config = dict(
    n_layer=14,
    d_model=192,
    n_head=2,
    n_kv_head=2,
    head_dim=96,
    d_mlp=960,
    vocab_size=4096,
    activation='gelu',
    norm='layernorm',
    norm_place='pre',
    norm_eps=1e-06,
    positions='learned',
    qk_norm=False,
    attn_scale=0.102,
    bias='none',
    tie_embeddings=True,
    parallel_block=False,
    init='normal',
    init_std_qkv=0.0361,
    init_std_o=0.0068,
    init_std_up=0.0361,
    init_std_down=0.0068,
    optimizer='muon',
    lr=0.00715,
    lr_mult_o=2.0,
    beta1=0.93,
    lr_head=0.00624,
    warmup_steps=200,
    schedule='cos',
    final_lr_fraction=0.03,
    batch_tokens=32768,
    seq_len=1024,
    doc_mask=False,
    train_tokens=307300000,
    steps=9379,
    dataset='wikipedia_en',
)
MLP neurons of a small language model. Each row is named by its layer, matrix (up: input weights; down: output weights) and neuron, and shows model dimensions 48-175. Each number is 128 + 24 x the weight over its row's rms, rounded and kept within 0 to 255. Numbers have three digits each.
Before each neuron's rows, "fires on" lists the tokens most often at its 100 highest values on Wikipedia text that the model never trained on.

fires on: "/", ".", " |", ",", "0", "2"
L4.up897:130153099135155136109153104171125159143118161136140155148112111150161112122113133102149121134138148160125148116088132171113136148133087132151084150126118156121145083096113124125136129125076117126121119133107118143119128166093148136160104062143108098138082110171136115143135147114088129115167138054157132161142105143167133154097139137120140134129115105086140119182142152120148151115066
L4.down897:184139162109083152149122121121129121124133156118144120138136087073096119128122157133140136121137109065092096118113119101129134125098117089118132082135092115114119122113141134096138111164117120156141132172145165132153146163155134117137137070140077125099106168126115101110122100106107086143146155155128149168130175136129112156135104135135138166152159176117129123144109089168109138119114

fires on: " (", "\"", ")", " born", " |", ";"
L8.up174:126120115111081169120155082133113157152166136126147099135134147118140093147100136113115097160110162121163169127119163108107147111138088087109141138123123148106159126134126115106160125098127110115137115138110089108143138133128147115099101095083116127087137076134150137142111163098131132135129121130131167107150090121150094127087102136151143070156099119157141142134121092125132116124129
L8.down174:143115098103128104141114138113122105076117127094129097138110143148125152147176142171156127137130152128123136182113110123082135132159124142108131090190125163120090123143160133072092174090125081117116113120111101118170109115119164152129141161109131117098133132147156120146132088147176126130129128123144118103150152101165131173127116166099147110135144143125086114147125116103143141130162

fires on: " serv", "ition", " rank", " Pos", " pract"
L2.up275:114141118149125108123159098112130111153122104105163149067130108100167167117162154152155074160135189123144119118105139143151142158119149158098128154161098112114123174097148108154108134124167169147079130121145125116111167171157126147135120118097159070122154080129130143134142166148109131115138126134097141147166112115135127106089129100089145102116117103127121104141151111115108127140145
L2.down275:184098117170110118120131132146139137147156090106128142121135102150122165161112125101158103131103157101134147122129156152169121096090147158132092133084116152121104128140118106163092089125126132121097138108120133171141146141162078147146142115123146105090100141148128144116117126149138126165116098170060108126124133127126133128156067128091121088144138124136101110125148123131118116119206

fires on: ".", "it", "ak", "s"
L10.up302:139156148150155086164082097085105108141161062129105135123110070094105151162115155120150155150154182124117164161147121153136115137126144173144144114136105145108135144066100142140133165110120121128130100124133110151115130169144150135110131140135130102133164090099107146136156091147123136158123103150125147107105128099149105156141144101144122115141141097117147097121143139138126143076117
L10.down302:124136107107096133167168161140106159159105143139154104156117100112139115108133127106097116138092126155119126101091151149186144111142107147132117154137095110127122109134159161113099129120147139115140139142174113151119129129124124151160087103109108138119133120112122084126129149076150141132129121102144105135150105164136147159090112117116109142119136128128125156086162159081130169122103

fires on: ".", " |"
L4.up822:109115102107131111124193146129106115117154130113159146116191124095175132112120140127138158129108131089144135116180155110168130126111087134064146094143105132149122114072094146154119123105099103134143105156150135112149137121144081169142159112126126153150123099095176181140128119142089132153112168068065139098179114135171127163100102107115125130132145136137160161139143116114156131098133
L4.down822:112152117097103105093111105163135168147139125115106070112125166179113127117118124123114116152121136112137165143080114161139137125148141137161128167129160105126094150099147102126148133150146126152115119100124182117148096109132146126087127132165112116157148143135122131142132093088096131165119106115140115090101145098130065149118146150146122106141164113092140157088151123131151176145160

fires on: " like", " since", "ince", " while", "#", "fore"
L2.up639:150116104111074149141164138143138147081151063109140143095136139146179108116143167138126111129184150166143114089114146123113132103150165125097117167112134139095137134124114096129117122073144194123108129099136188134121147101121128148128144148124120118142161127121153123083100108130107167156144112116097181155117098123140140125170104122136129123139109079131140115141152110101156145178116
L2.down639:130151171100140178102115123147134114105168124122137142060113136115115118132104140141108133112108141125160135129156096114160139106157099163118144157146142109167148143101148141155128148096145147112140128110109127091122161122154155098163107131110145159098159128119164131135121107145109171146116148146081146108115128138116105097081118111125135129111149105137125131105127132145133116157116

fires on: ".", ";"
L4.up902:141119144135141097129150164102127092102177141130108105114159128148114151092105113141107105151121156102161113136155112127116144084166117138132125106124103143134093144087122126165115155122124092128145119154139142104154144108145098156086092124105114120147129145102158163144120106089096087158110147123097115114122114078124133133122130129107147133171135171115122156160143137179156144133146
L4.down902:168110120149145074131166137136125118108124094143087117123112142133141161129116109123129156173167102149117149180116104154131137160121107180123139166088129127115118109145111115122103112131150125150124147091132125145101122129148159143103116126123131131151172143114055103141147115111105125181138150103125096114149151105148094118072142109133147161120178121141131150079113124175132149119158

fires on: "to", "u", " do", " Gu", "io", " gu"
L2.up839:088113133095143099111087094087153148128152151076111142131138106112125122157137139142142102130151136139139102114115086125129101182182162154138108102149136143078118143158122114134188107155121116133109107095143157131103088151061107135120103152122112106129129116136112117086147107172161134156130138149139146115172132119124145133125092087126097113115148120135163144125097154135108130100114
L2.down839:128115107106168171108142131125124155129182115106125164120136143097109109141134142162110119119153117149165159108129121121097116189171174129095117133110107139147127108119130134133142117135104110153104141143150175123075088125120102133119126096113087151119142111118140141134121160139090151145073122137129162167151157189084107047103120087142107088157099136135123169122104149096153132108124

fires on: "l", "nd", "ll", "nt", "gress"
L2.up814:157095117167147075139106115096154107072089137124175129125145113155121113119155113091110129134106136152150080153122132139130111163103138136124122124151149176130128125107106129132106137087176124118149160098145137119136094159143130096133143118133138146130114140113121136163113162130139134096106121158120126131133143128152165125171109098139126139172150134156137107128105114093096128108104
L2.down814:113084138158129129088108162121141146086089153096104143128138111119110184132153084138125138134103127141163140112102107108150132113138167090134127138163130120121161092113101149115151128106107144163104126138140131185122090123119164141108131093121123087113158133104115161145143146127120131107143185133079147098115153153133162117140114150119118111135150198139112145111127157118132097120162

fires on: "ed", " up", "ated", " main"
L4.up18:115128137111099100148139185142150102121175153093129124135114137152133123136100117130127171133114119105098133090108138148137123098104130141124151138112099145123157114131165112157116127139177097103088107106127137124159086128137060149096112105066136142094136102112140134152101130131106112157107136133100173089105162110185141178135159112146116099104129164115106101130155152112127139134168
L4.down18:106137124131136155133108121132129148193093138127133104107141119116122094167141146119124114089122103112144103117121106122103158161111134150125100123126160095160103145104124125103146146132104137116150146185136137162140084145119150111125075121134148084163070102096142135121137094115174089110125124137159138196108096142112169122127094129147110172172093123177128127179084121142101126111122

fires on: "ed", " of", "end", "ied", " that", " inst"
L4.up543:137156133135134119120158102121121114134130139183110153138117118090117175162149101090120155123108150137108117130163129170100123115133150139115132106120142153138147097126151103129166080154130129162120118110136132153129167159115083073124150153146130142103117141163119121143109118172092145161135134116129117090124138114123103102133081113139102089082139126139126089121069096152169111135137
L4.down543:153139134128111094118161175118120123123128118095119159119147170140110086120129121158134143099101131110109123165112095113174135163119123100114116135085129132133123138119094143106153164108188129097162127125166180105076116104114133110123110110118066140125149109153147114153176119127101108119123136155116151075133158139134128096131146096109123134085127156137130141110161137115201183161131

fires on: "\"", " under", " out", " outside", "A", " Hot"
L3.up671:175165133119123140116202120140126165123148130146101153144131108123171151145101093153125136119128130153148094092121202113144146141119140103115102185126148153090168178107089152095123151112146126122105106156125127135090123126105133117092147159145083128083099160147121129112108146130106119120122149087159127150109133079130141160123150138108127103105062153116112112149120148093141114110102
L3.down671:120135125156156182118118155160122130171141137140157120120110106144107094136109163091081153128099135126129150117149146087165140124149145127131112142117097164118114095156199064146141153131108133113064138106128140120118129162136136115142096091130097138119056174128103127145118122170198100121131103141142176095124159142084112124106122139117095130139077206115149110070136143145119113103134

fires on: "d", " medal", "ast", "):", " first", "ong"
L3.up536:143119150127155095137115102138115188149133103129104097110129159108154088157131133140111110132136116142124119141116158114166130135120112125138126136127078128123145154099122167112113118136163145133145115112158154105098123103104181065113112136132141101111149114146107149127179172162143105112170063158111103157118105187099114167143136146110113116139141140092155123130159109162159171132175
L3.down536:117124141155101139130114130112135128155143156115150174138138133109118113111127141110112149142138123136102175115124130137125160114129162130136122127115124146102086086141133127155139103084121099117114140094074148131151134150153130087107130129162110119175124165129145111143106159117105095075092162136148144115113154106154160117155108130152161161083084180130105150116139117094138101126097

fires on: "w", "ew", "-w", "W"
L2.up693:145179116106152114105163131146087123130121147176113103144110107195159127100101123118138125160107153131150106145149148146127126146069181135114161146173122169120147089134099151134130135159125147114180136122143126129160122130138114147093097128122115118071100128113143103133100128162118145142121133101106108138114150100128129110102098154154095146132128106063126106116149141141179140138085
L2.down693:129164146108170122115102157132121111100119145182108094145110138142121167126166119150127129137134136116139119122146109153096082146072130135103120134165143086111098134118122126107150095163137127108121153147138140152109112175088100123103091155128090144115117154094088083113130134137175120148087120106139111132075141121131117151102138131141094112132130121091125106165130126158147144116119

fires on: " include", "\n", ",", "\n\n", ":\n\n"
L6.up632:118123110163155155143149094136094116148149123094147087111117139142143106142153126145102107113130175149131156122109137153119155127131123097098121115146123135127127156108128165118067101145143116136192122148126144185161113128160138142115099102126122141176109102111132130140138124108100128133135141179143102144184145040128118130115107086103162112078134116090135134149149153127134091104132
L6.down632:118148141104135112141168129115123145077170108144103147170110169112131143149154071101114132167149107109135178127093125133119099082104140124170128109137126141139165132143167159141118142168121098124091066131176095122108132148122150122081109115122114139140134136165130124097116120142097113102134106113133100169086094120130129129107115107198154124132156127136089109118177113132170100142150

fires on: "v", "ank", "ana", "omin", "ne"
L2.up70:116098111167123140127096125161155103150108121113138116121118116099128103138166130148141127090117122083177144149142119164137110155121074118114096162113128164174124136096125102118111126123125098128177134119143097136132156136176114140133098164116115129108133157136121076125140126126163150146158137142148130137123089090175074115141077182163122082114120132140126150105122109140146110122144
L2.down70:138134132090176114138145136102107147110142133134139138129158140136124138115108139090109096169133123180094111092116146099114137127157178139119153081160140082117135127140124138124139133116146135126085114130107190136136123130101153110123170100135110141146141102142133177119120146125090113117093104076128098125132154177085185120110164091100151137160122109108131094126147144124111151156124

fires on: " al", " E", " De", " l", " en", " de"
L10.up640:094136128093141157142158150117139146164068183127136128112106098144110139151108143122116191108177153123107128159176121118165128123108136142106163106122137138111104145155130154107124105153154121090112182120117115106118135125121092111153130119136118108133145090087110099083118178104118132157118158157164102138147136115121087133137169079154128109145107130136117135174121123130116136116132
L10.down640:117131114141149119096152189102101147110161105074135114110110149076117124150123139132129125088130128180126165121131177117131095094156152133137132143087105105087121079118131105154128095123119103142124116133093141134129138132111124123137107084111130146148185127147102128120158112147123152135098126073179092162157153124097126135109110144126128132187125101117138115155108080114062138154102

fires on: "te", ".", "\"", ")", "$"
L4.up530:163138135099113146084148128102115148135108123116169137137115127111172144100097137122151166149149151141127118158099117147109158133152128105114157141107127148131165138096106147101111142088128131116119136142110137112111135150139160133122172127111096111101071104083124104086157160103113144101114140127112135094172134151142049135095142149126157169102141175148147117105125117128151134123127
L4.down530:125113089153118115128101200119114120103142153142119142078090111157114109162112134118137132129096112135140108142155152109125147118167166121122107129151118119122122089117143135099141158134078083143092167152107119117133136151123117134158137164111169130114130080078147126128125098096118117104172154096127147136150124092132129108151122146160073112109153126128139152175129165123137153115108

fires on: " and", ",", " or"
L6.up164:134097112145130131144137099149153121161149138148132108115148133138121130077138136077128155137133160135147133142126126109157085174137085152155138102147098130126115154155081115158168093114136120134107131081119112124139174125125170125117150149108064115128078123139111154080088096124137126105105103143164143107123129189099137105136143114150146140133109145085184071098135149149092088158117
L6.down164:132105109149120109125181134107156100111146141117129129145124123140162205162157135102145125112087127133158172112118111154088105128129109101092098083152127108124119137145123092124090140130145110078098096115160120160142121099141122132135180138125141137073146125146142154166147148140145124152125132095135147122176172117166123114099125156129148108109138132139119164119137138105139135091112

fires on: "-", "as", "an", "ass", "ans", "on"
L8.up527:105147138131165175095147099092126125093163109160104114099154127167145121159114106151109139124123123130122117097121098114142124129102066140116080153154158107140173072085109127114126126101141119142132115170115153130139125074150140124092095146133129154144106136135127158120125129122134115137117138151101102122121134157120116155106156136127128121134137094150089141163178153129153119168112
L8.down527:151154105164113101127105073150133127111142136106128122130127149125128159120112138087129115120146139133134144138133063086127126144164144112075155069130151153161106176157122163139066112150109100146100146141157148096120164137147139164145156129119153134108097122139165123196135124112117120123115118132088090148141158112184136133138118142114125126155154139146136124125155108182149139137111

fires on: " that", ".", " I", " of"
L10.up394:104108067120142105114127129105142120113083084166096154156092110118164137140158182143099096112123162130105139105132085167125154140140095150145119104122142113166156100155172093122136080135143084122126141094151121135097140160095119130120123134148137126150185132128129150129120143157158140155126137139097160127139125101105115112140112112153111113092142139112133172103131146126180154111112
L10.down394:138152142141127141148103143156144108148139128130100120093129112136082115151101137088164128144141100128118110118141166143134123131104132133100106107134140134144120122164125151128135178152105127103049155110137128126140163109148173114158161090079109112126117142141132076108124133087075142055142109153159117103114143118134138107123126130095094149138096109156112147094086138122155142141184

fires on: "."
L4.up497:180153122132155125166153121118111114109139103106138136123119115113146156098090172152123138118151179115143100127120115110107145107172117116103124100135089128089111125100096094112140139147158113135119078147162128123165128156174099140091127147110128140134127128132122153110090094129130102156114134133121122133118137103138118135147133099110161145163157157120126127164103109140154175115134
L4.down497:088122116133153111131173141102112135104111079115105112118140190149126186150139156120116149151103158150131146186140065113099135147103099194188131139121110116107140128138122114140130128122141132114153140095108158116161122156104148125093116190157160122154126179129074135086131130132150141164106151131108099106116108122129119114113144105121112100114167139131134113146134132106131160101164

fires on: "w", "-w", "h", " Sw", "osp", "rop"
L4.up381:135112119137164128110119132141146118149142097106120111134121150177150109094131161118114116082108113108131103112141122183135118133105153135122148165140156144085161107105075129155120077114144180097145142143115118161135132102117109157133146159104103099126084160115087107129123122147135120132056130171123128138154167120113136116126105147154112117139135153113173112140153143132164120136108
L4.down381:132103137089107136101108134104054095148082155118129110112115144168115095102153141115119122135128120144091119121127116149105100150109159100127097173095161143100090115164132145103145086133143148105144135112132150127133156147133121113142120131119088104124073127117117081120157142118144101136175113134099174095128124105093153177126152113150115100177152102127144120129098132086157144129111

fires on: "l"
L4.up776:143101118139152130111148150127127122045134138101140136138125114160111102096137178115152134156126187164124089171084093132146116080139119125173070112117128127134116113152125109109132142085107135129128196102189108112157093114180109104114154110137126146134106115149144163165157149101090138135085155130130118142110111129149108117115123173115127108106168098120130152122150149136115085122110
L4.down776:143119088142113131085133114123165087101130159125098106127157100156136113180133155117141140157108132109171115152143138093103142092114172144149097122094111108123120133142138196152145119137132143156136122147132116101111115138086128089125150106120189103114119148126110159153137128138113121109091178117140124123146131149127159114113094171138144139164138135141105119159156129125117160155120

fires on: ".", "/", ")", " |", ";"
L8.up251:112112118143116150111152109134128099096117122125155121136144156129178114143090122146082179159134169144143104161126133127107134127151086146152109130135109131109100103135100133102142130170152122114127155133145151134134167186141182118121119093114107105120090088128158099091148153118131095162082151133103104153173142132179113154105098136106115114180132105118112135127160115147115136137083
L8.down251:154098090130139090144095148112084131092148120105128159151134119107093091104159142120112137132123116125114172138124091127107158123103093115111194107145118156120099122088152137135114186118109132102139113152101131127122107121094106126143136156144099174127116114101142132104102156087160171109147151138145128142116131164082136128128151125093133088133142133127093151139118136124154170143173

fires on: "ld", "gh", " Nor", "ا", "aly", " Ph"
L2.up435:132105089173160146110133099162099108097112090102189141119108143168115122156124159164144137127093119152126146115137068109103128133156153145142108154143132116095159163131128149157130139125138122150106125144170108142164138156104130113107115151096123131133116154096084098125162120147151117119130097118090179121120127157141111167129150131108129157147111120143139109080107067168136137149131
L2.down435:141131142091114191146130125114131142078105125118129120153167153111112123123095121111171127101122135099114091103121131152138162102131100128122120132131089107118142145112122147120157117109132124120111078178124092148146112144103054152104141163149131133150119141125127137129184098074153139103111167130137137136149138145187171105142169092111131131114089150157117136127131134095111153156107

fires on: "-", "is", "ic", "or", "ian", "on"
L6.up712:128107107153120171112177125110119122094147123155068100127113085120137183151121168167163128132128095144110109110110122129180149158073108135127111136137136086121162158074144121158155121132170129122124115159100124133119167138100127078118081113136143134164128142092116132139141102146146130167108131148127119134102146156113085092116140185146133194124115114125143104190125159142142140118157
L6.down712:104119151142106104126167121109111111135153118082161152130142108124122101136141155144155120115129146103085084125112110108131136127147106125116146125106123118135151139140162149195108148124078114131146120120134137069125126109089103145162164118098091143134085096100141138131121197139094163119115124089094092116137149130145165149143142124122148161125097127152081137148182150126116130162106

fires on: "."
L4.up525:158131154136127102127137099143099099157147080159153136112121119129135137119101196132137131151160160113139117158170129173126103113123109110122088098122097105085104116110097105114112185151166120103174126122170118151123091156107132138119141162112131155136124134153145122109141122132126144114119103141126115077120118105087113133150140117109138142148128129165128117152132098137125190100145
L4.down525:099160114134114113144164135131145140111117121057123068104111154169131117139160147114132135171133144142160124146114078099122135086143129158148128120110125100124152118113144137146080111170139095123161133139087147114110109167070125133141111182154167137154125136077140120098145145136120163133078160130095102124124108149142091125120110121129116143099160146138135140110123092144097159129163

fires on: " ", ",", " by", " sub"
L3.up368:143144130144121109135078125155105167161127137109116115098098122175128099144114142147130187152123123172143124147127123082120067079169131132128085115134117134132143191139129108109105136134141149160124110106128091117117161133093140178094129135144106143126128144133081093102144119135135128126107121157157116148180113140086163111192139121162155111091120123106133106126149124142130076110111
L3.down368:129122100135129089146165155091187110117140117128160107163164139099106109136108131173115152122117087124136133161138125114117142117137079152116118102104172094140156108162094145078109155118119139128124143157156121123052072106174127134149139146109130133129109116144113112160127120134121149122149130122114131077146147134118117086108104179111160141116119104165095169161152122098148112142119

fires on: "ight", "iss", " all", "oss", " equ"
L2.up327:153159135139129133123155130144169135147092147133098141121144143137143146146071074149146091098139154152126137097136140144153122132101138120091129086158137151160083104106134157124083124101140149118123127150112177162143109146125150063156139138123171125131150162148145164132119159113153157116080125141141075113086115120155147157089046095103133144147154133123126109125124093119122157103131
L2.down327:129153106124142131106155126170138142147120106110144113122150166167133173120122135084103107116128114130136152144049151121131132115089125127131098106102116166080098145130120083132125123091151140161093082102096140140113122160161145120094121142089146147125154106098077114084131109132120124145141134180127128150149158115138132139162121118105096108141097126138114120162132146135124111113121

fires on: " B", " Ph", " Bi", " Be", ":", " H"
L2.up274:170149128138141125180124134175131142114133094146157102111135173139111123110128120126118086095156117110163099144140114109109156096115149117116126148106105137123164091133101125126165111127152105147171105121145159108144136140131104133170113111115128052152141115128133122160197110157117093146118116133132124153127176103162147155093123097118138157162158117144164121144095088145118166123142
L2.down274:104156141155132132148100121171136131127129145139161124109132172122144109107097098126140138147092142105105108155151123157141116121156161152143123132090140111135116143058111103138102079151125131115124102118112082161127119139148105154080131128132135162122143145152125089136136159123094067162130154155139125167127101106131107123167142145137160120087143091160120156188192089165122142122124

fires on: "l", "ac", "pec", "g", "om", "y"
L9.up710:148129085161141112099143118092115112090148197095133143126142107105113116152112122119177129126110138151114090102078110121116138065107162131124105131096106179157111129092147133137159124127100144138144125115136160142123138149133150108143132135104138129120140102161136138131128174121128120164126148127158145083131153142129154109125119132119170104146150136137100172171167154105114141129126
L9.down710:145134146144096168083121108121119108131164101115128184121099120125139143135133113068126113147160118121074159149152142138117111141136123117143129117121164119115118151157090145129152132155133109167122124119143130131125132069168110140111109144171163160115141177120154136097126147101155172158189121110148113123161141126149118104102089129113085124090078115102161130101114115139116161148101

fires on: "/", " and", "s", "t", "m", "p"
L4.up885:106113144121101120125084118153123150132136113094147094150176108125118134073127105105151156168136143130130108133111148115134072079102112168102159112112145143132190147127112179107131119156114132142153131117172127111153133170153140142139152108128094138170162067147110100125083164117157201129130110104133114125141097112105165128103114137166117116104133170133137127098143165092103146140118
L4.down885:192129142106118089112186113148130136134093121123133087070143126118143151141171145125085127125126149124182158142096130161151130141129148124124125139128117110122154139130074126137099167124160096109114129103119119124147117119102132131088118141141142120098143143113114124160151110145104140096087154102151148128126144083148149088127086122110156128137121128166156134123179134104147152149110

fires on: "."
L4.up759:170117114170108080147117142114109136140166125103166104129107164101141142131107166125146120129140140093147110128153127098108137100161152143122136098131117109107149157078115119107129132149143088151122094126159134106140109149117088134095096155097139132137164142164087121124122146126119127143123116182134088122146120093138098128118134091107159130161160137122142123142122110149169159146145
L4.down759:123170139123106150107151138136106143113155185148145120162101115137162162108107136115122168114161114112159145125126172084146099100160138141145138140102155091141111152112105126147101118120103125145108117154164119099154136119115072116179133107131098104131147118134117134128115155149141145132105134142148135072103162130126106105124122113122126141146183107110142129087119109132136173154101

fires on: "'", "ic", " '", "ist", "work"
L4.up731:095116111131137106136138158113102123111103162143159135197146106137137110082155126121133121140164143133147098168125104099090074114108115138138114136140159126155136108108131124116116085141133119113174127083168139165136134134123113139119107137130168119100106104135137123128129127117082113149152145095094098150084121080120134138117105085159113124122113134126129099107130142108186161125101
L4.down731:182141138118147143108128114152096127146098103129125102162095105165131073147118121132113122142096111124169097144153123116127177134090140156146125111147118078083136158106153105146143142152091116137090125162121157131119111161111126151140134131134110158088153145178125130123156112120146127158097133117147101147107118153150111142132161116108089117148079114129144121119140098152109145135084

fires on: "y", "ry", "7", "arm"
L4.up512:108143096119134136138109090114156124134101145087148097158133132112129112147120114134122093089180145126087157130147130117114150131095146087110131154156125122122147138130105138124137126106172151121110158148142129128129119114114065166137128160169146127141177132117148133122136117115139157115120155113159150147139117116174118160096144122095180113166124096116123136116148112156095147132095
L4.down512:097157130116157146122108102162123118164095113092143101138128116117153131133129120113149080141125150143076125160149117137127154127137088133121197128154124181127108154120119193118176111116135127082075107104058105132118126118088120174133140157126131136141104122138099094133143109123102119149150123111161110121143102124128138092126165101155140135153138141129153136112139131121115109122103

fires on: "S", " mid", "-S", " Rh"
L3.up544:137163119139137104104079111141153118146221108112128129140116145138146097162129125109150087156081102106144161113160120114135122113117138103129152141104153118119123160114128138140116110132143151098119116166133158143104137143161162112159126162181127141135116175167131139077101094088095128151136131091122117137117114137144087149063111103109133148140164136093118135132133142102180135114117
L3.down544:129127129117142123154150103118168100136135136073120174162159107165156167125125104134077142123118144145131130125088152099113164158115113080154123117135141134159109147113102112110117112118173159103144115154074136164099128128109105152117158113136144102179101143127098088094154118083101126127095096131103139080130126146149147147147148133146169091085125158120173110139136087091083092150108

fires on: " expl", " dist", " rec", " exp", " surv", " dev"
L6.up943:150131109118181097114118127157107131159145115155119130174132158100135106084123086131131128138130152132097140133101127164147124136124183161155151180119102137123114164126154141149154168097121115082131150099137098128124127152106128097139111131139071103143168127143162118109125126126161155160120089160150147110137130124048143118106119124116128117090104099091129124099114148119163127148157
L6.down943:145140136122090125150123121086087122134114133121109124138136168132133128118089129161126148132109111174108119177079141196124141124093148115136069086101103137127110120162132146105143132135128124159143138088163143147131142121137134144145139126123112128095090149113168147125160134134181106150124115150074092094120092100150177111119150092151113127112089103113130092118132099133114116129160

fires on: ".", ",", "ronze", "A"
L10.up745:164162099153153159126114099117120105199156112150124114158148106117117092114108159171156179130110141150100105123133143115125127127139075137165155090164156147125153116117109123116136101102121143155121125141096148119094145129163121082123084121141137107136124114136118125141131137085120089143135130122107154094099143084091095125150141123124107110143108141112140068128147126163105132153142
L10.down745:148126136125098140117114161176114116117146152146136114130118096137121137174139105115125146108149085132174132147114178117108143106130109095150186147100135192120118110138136131193168140106158163099195121129119140120098117094158116138106087115119153114115119178131121097105125139148120160136155108080148084167146126088142144121168112105096148128167096128091114113132139106116127151092143

fires on: ",", "0", " as"
L6.up251:137130109121077141149137137119125099176097116149076138160134088123143112080109155146091086152128150096126139120125160110175079111136122154139120109119129109141136172139095148082161115138171101080119123120138146113126153136129140142087143086094142117132127114145117115115153150128158132119125112127153121101138118172170107117114143124145167145166135170095129081114152116159171107141078
L6.down251:116056156108125126126172124105116175145156188117072112126109123158130155082174166145087129139098113153147099095135078128077126143137127121134154125131105125130148144160115139081128145157122108110127156104110140131132134141159088137115146161092156164107149159123109121130105102107127089142111150143120084129146122112125148141096133129112125092113173135116126111157130149111170152104108

fires on: "\n\n", " |\n\n", " |\n", " |", " ;", "\n"
L3.up879:102102147137180112178100117140096117108137108135104107109117136115171107170129088121136130118140152119102103146115154136103153092101130134157111115141100159137154162078089148106111133164176128150158140157140158164146140123137165141153129157116139106138120147113112139098129109130124152158118149120128088171159101104101183115172119152109101122137117114143090130145089121110132125109109
L3.down879:098130137136140109123139137127115109175080137149130089105120168138173149093125146164138131149161138121114119187135135156145145123138096139151134105171089143158097123133129185137169155121169122118127098131139136128150112121109128096105139125114169141119130108121127149158085115122145110123128104180110113178155079119140128137110147136133118126106123121123100117136128133166160164111121

fires on: "erv", "uc", "ect", ".", ")", "olution"
L2.up273:187121152132147126176140096121148127116131137119126148132163114112074134157074121123121125129151106083155144135148127150135134098120102102136082113093151143108144152073106117143158136126120100132131120162142122123163138139128169111103115145119121169108135118142140151159136152114158124134109064160103158126141139122178102091131072081104146130194171111148125113086152113134138151168114
L2.down273:109143137082131132079121159137108136107097125113149114165113103129130129123196084131151109131138149151115152149095156110111132159161160136144161119149105111149110118127110123139085126117177139087112110104102147137116101133147070138118114153131073120123117159128115107093131119105099095138139160120110071063115118131100170120137160114156099096133122128123155127132110144100136119107140

fires on: " \"", ",", "\"", "."
L9.up12:131120077099097129113161147138171130129138166112145122100139156140109151092104134146165140120143113119107161144116122134125109155159121106128149128096105108121158098175142137112166166187116151108077167102153103142117152164121111116121144150108099098124120127146145107151126106057146110135119094144123140105118119132100103112122106127131171151118140189126137113163166159181115100119118
L9.down12:115112171140142118136138161100133133114109126122090098153089111109145153174104103163140136142174113175134126105149137120157121121129108120161111141130098146143132118148122083136139097142161149164156122115161170090149122171127115104131104131126151143134108129117134153123105088113141130143092140126134147097139068098112095115135100149144173114146118163135145079108133098130112139125153

fires on: "n", "8", "ell", "es", "li", "urn"
L10.up900:183130114165131149131152080095129147092138166134142105092114130170138142148148146110084085111169116211159111132118126141138091111062125124141119122116112114138155133134077098114122161132129152125126110158184101134138120099148147094114113120112131106108159148136139155116178129121140155113128079096137134124141145111135092123105105153158141138100124126166110131141114126138111092153168
L10.down900:172143143133127086124111137120136088115105150138111122096164150129120113131138118079158118176100090105113134089141110147139088145165141125132107131139112172090102132125117095149097154100137166085122134141132168177131125146162144129119097157143144134099135104122138108129100114145128091113142116189145143112158106146119123135141118150087086112133111075153127170144150108173114116130117

fires on: " B", " Ph", " Bi", " by", " Cam", "vi"
L4.up383:090156128117148120124150160162149134149134107113118133126132167121119126110142172121169113130148110123164099127143128158110104118125146140149111149127156112136129144114143136118128110116178121139160165124158175140162132122126104138115137097130083135126112178108144139151185138116100117176104157094173143158119179108143156099103144081143133092150091130149143135112134072108130153056121
L4.down383:142108144141110150135107159146113146132177122096148128086145105104097123141157121125144137172141101103141095143156148106162152161089123119117162125054138147121094194145123095134158069124069143124111101109112114128147124097124098103133122138169088131143114138137130091123135142095118140106098104148143113162103149153115116132149089084131103076116127125146120149117136142157123151111157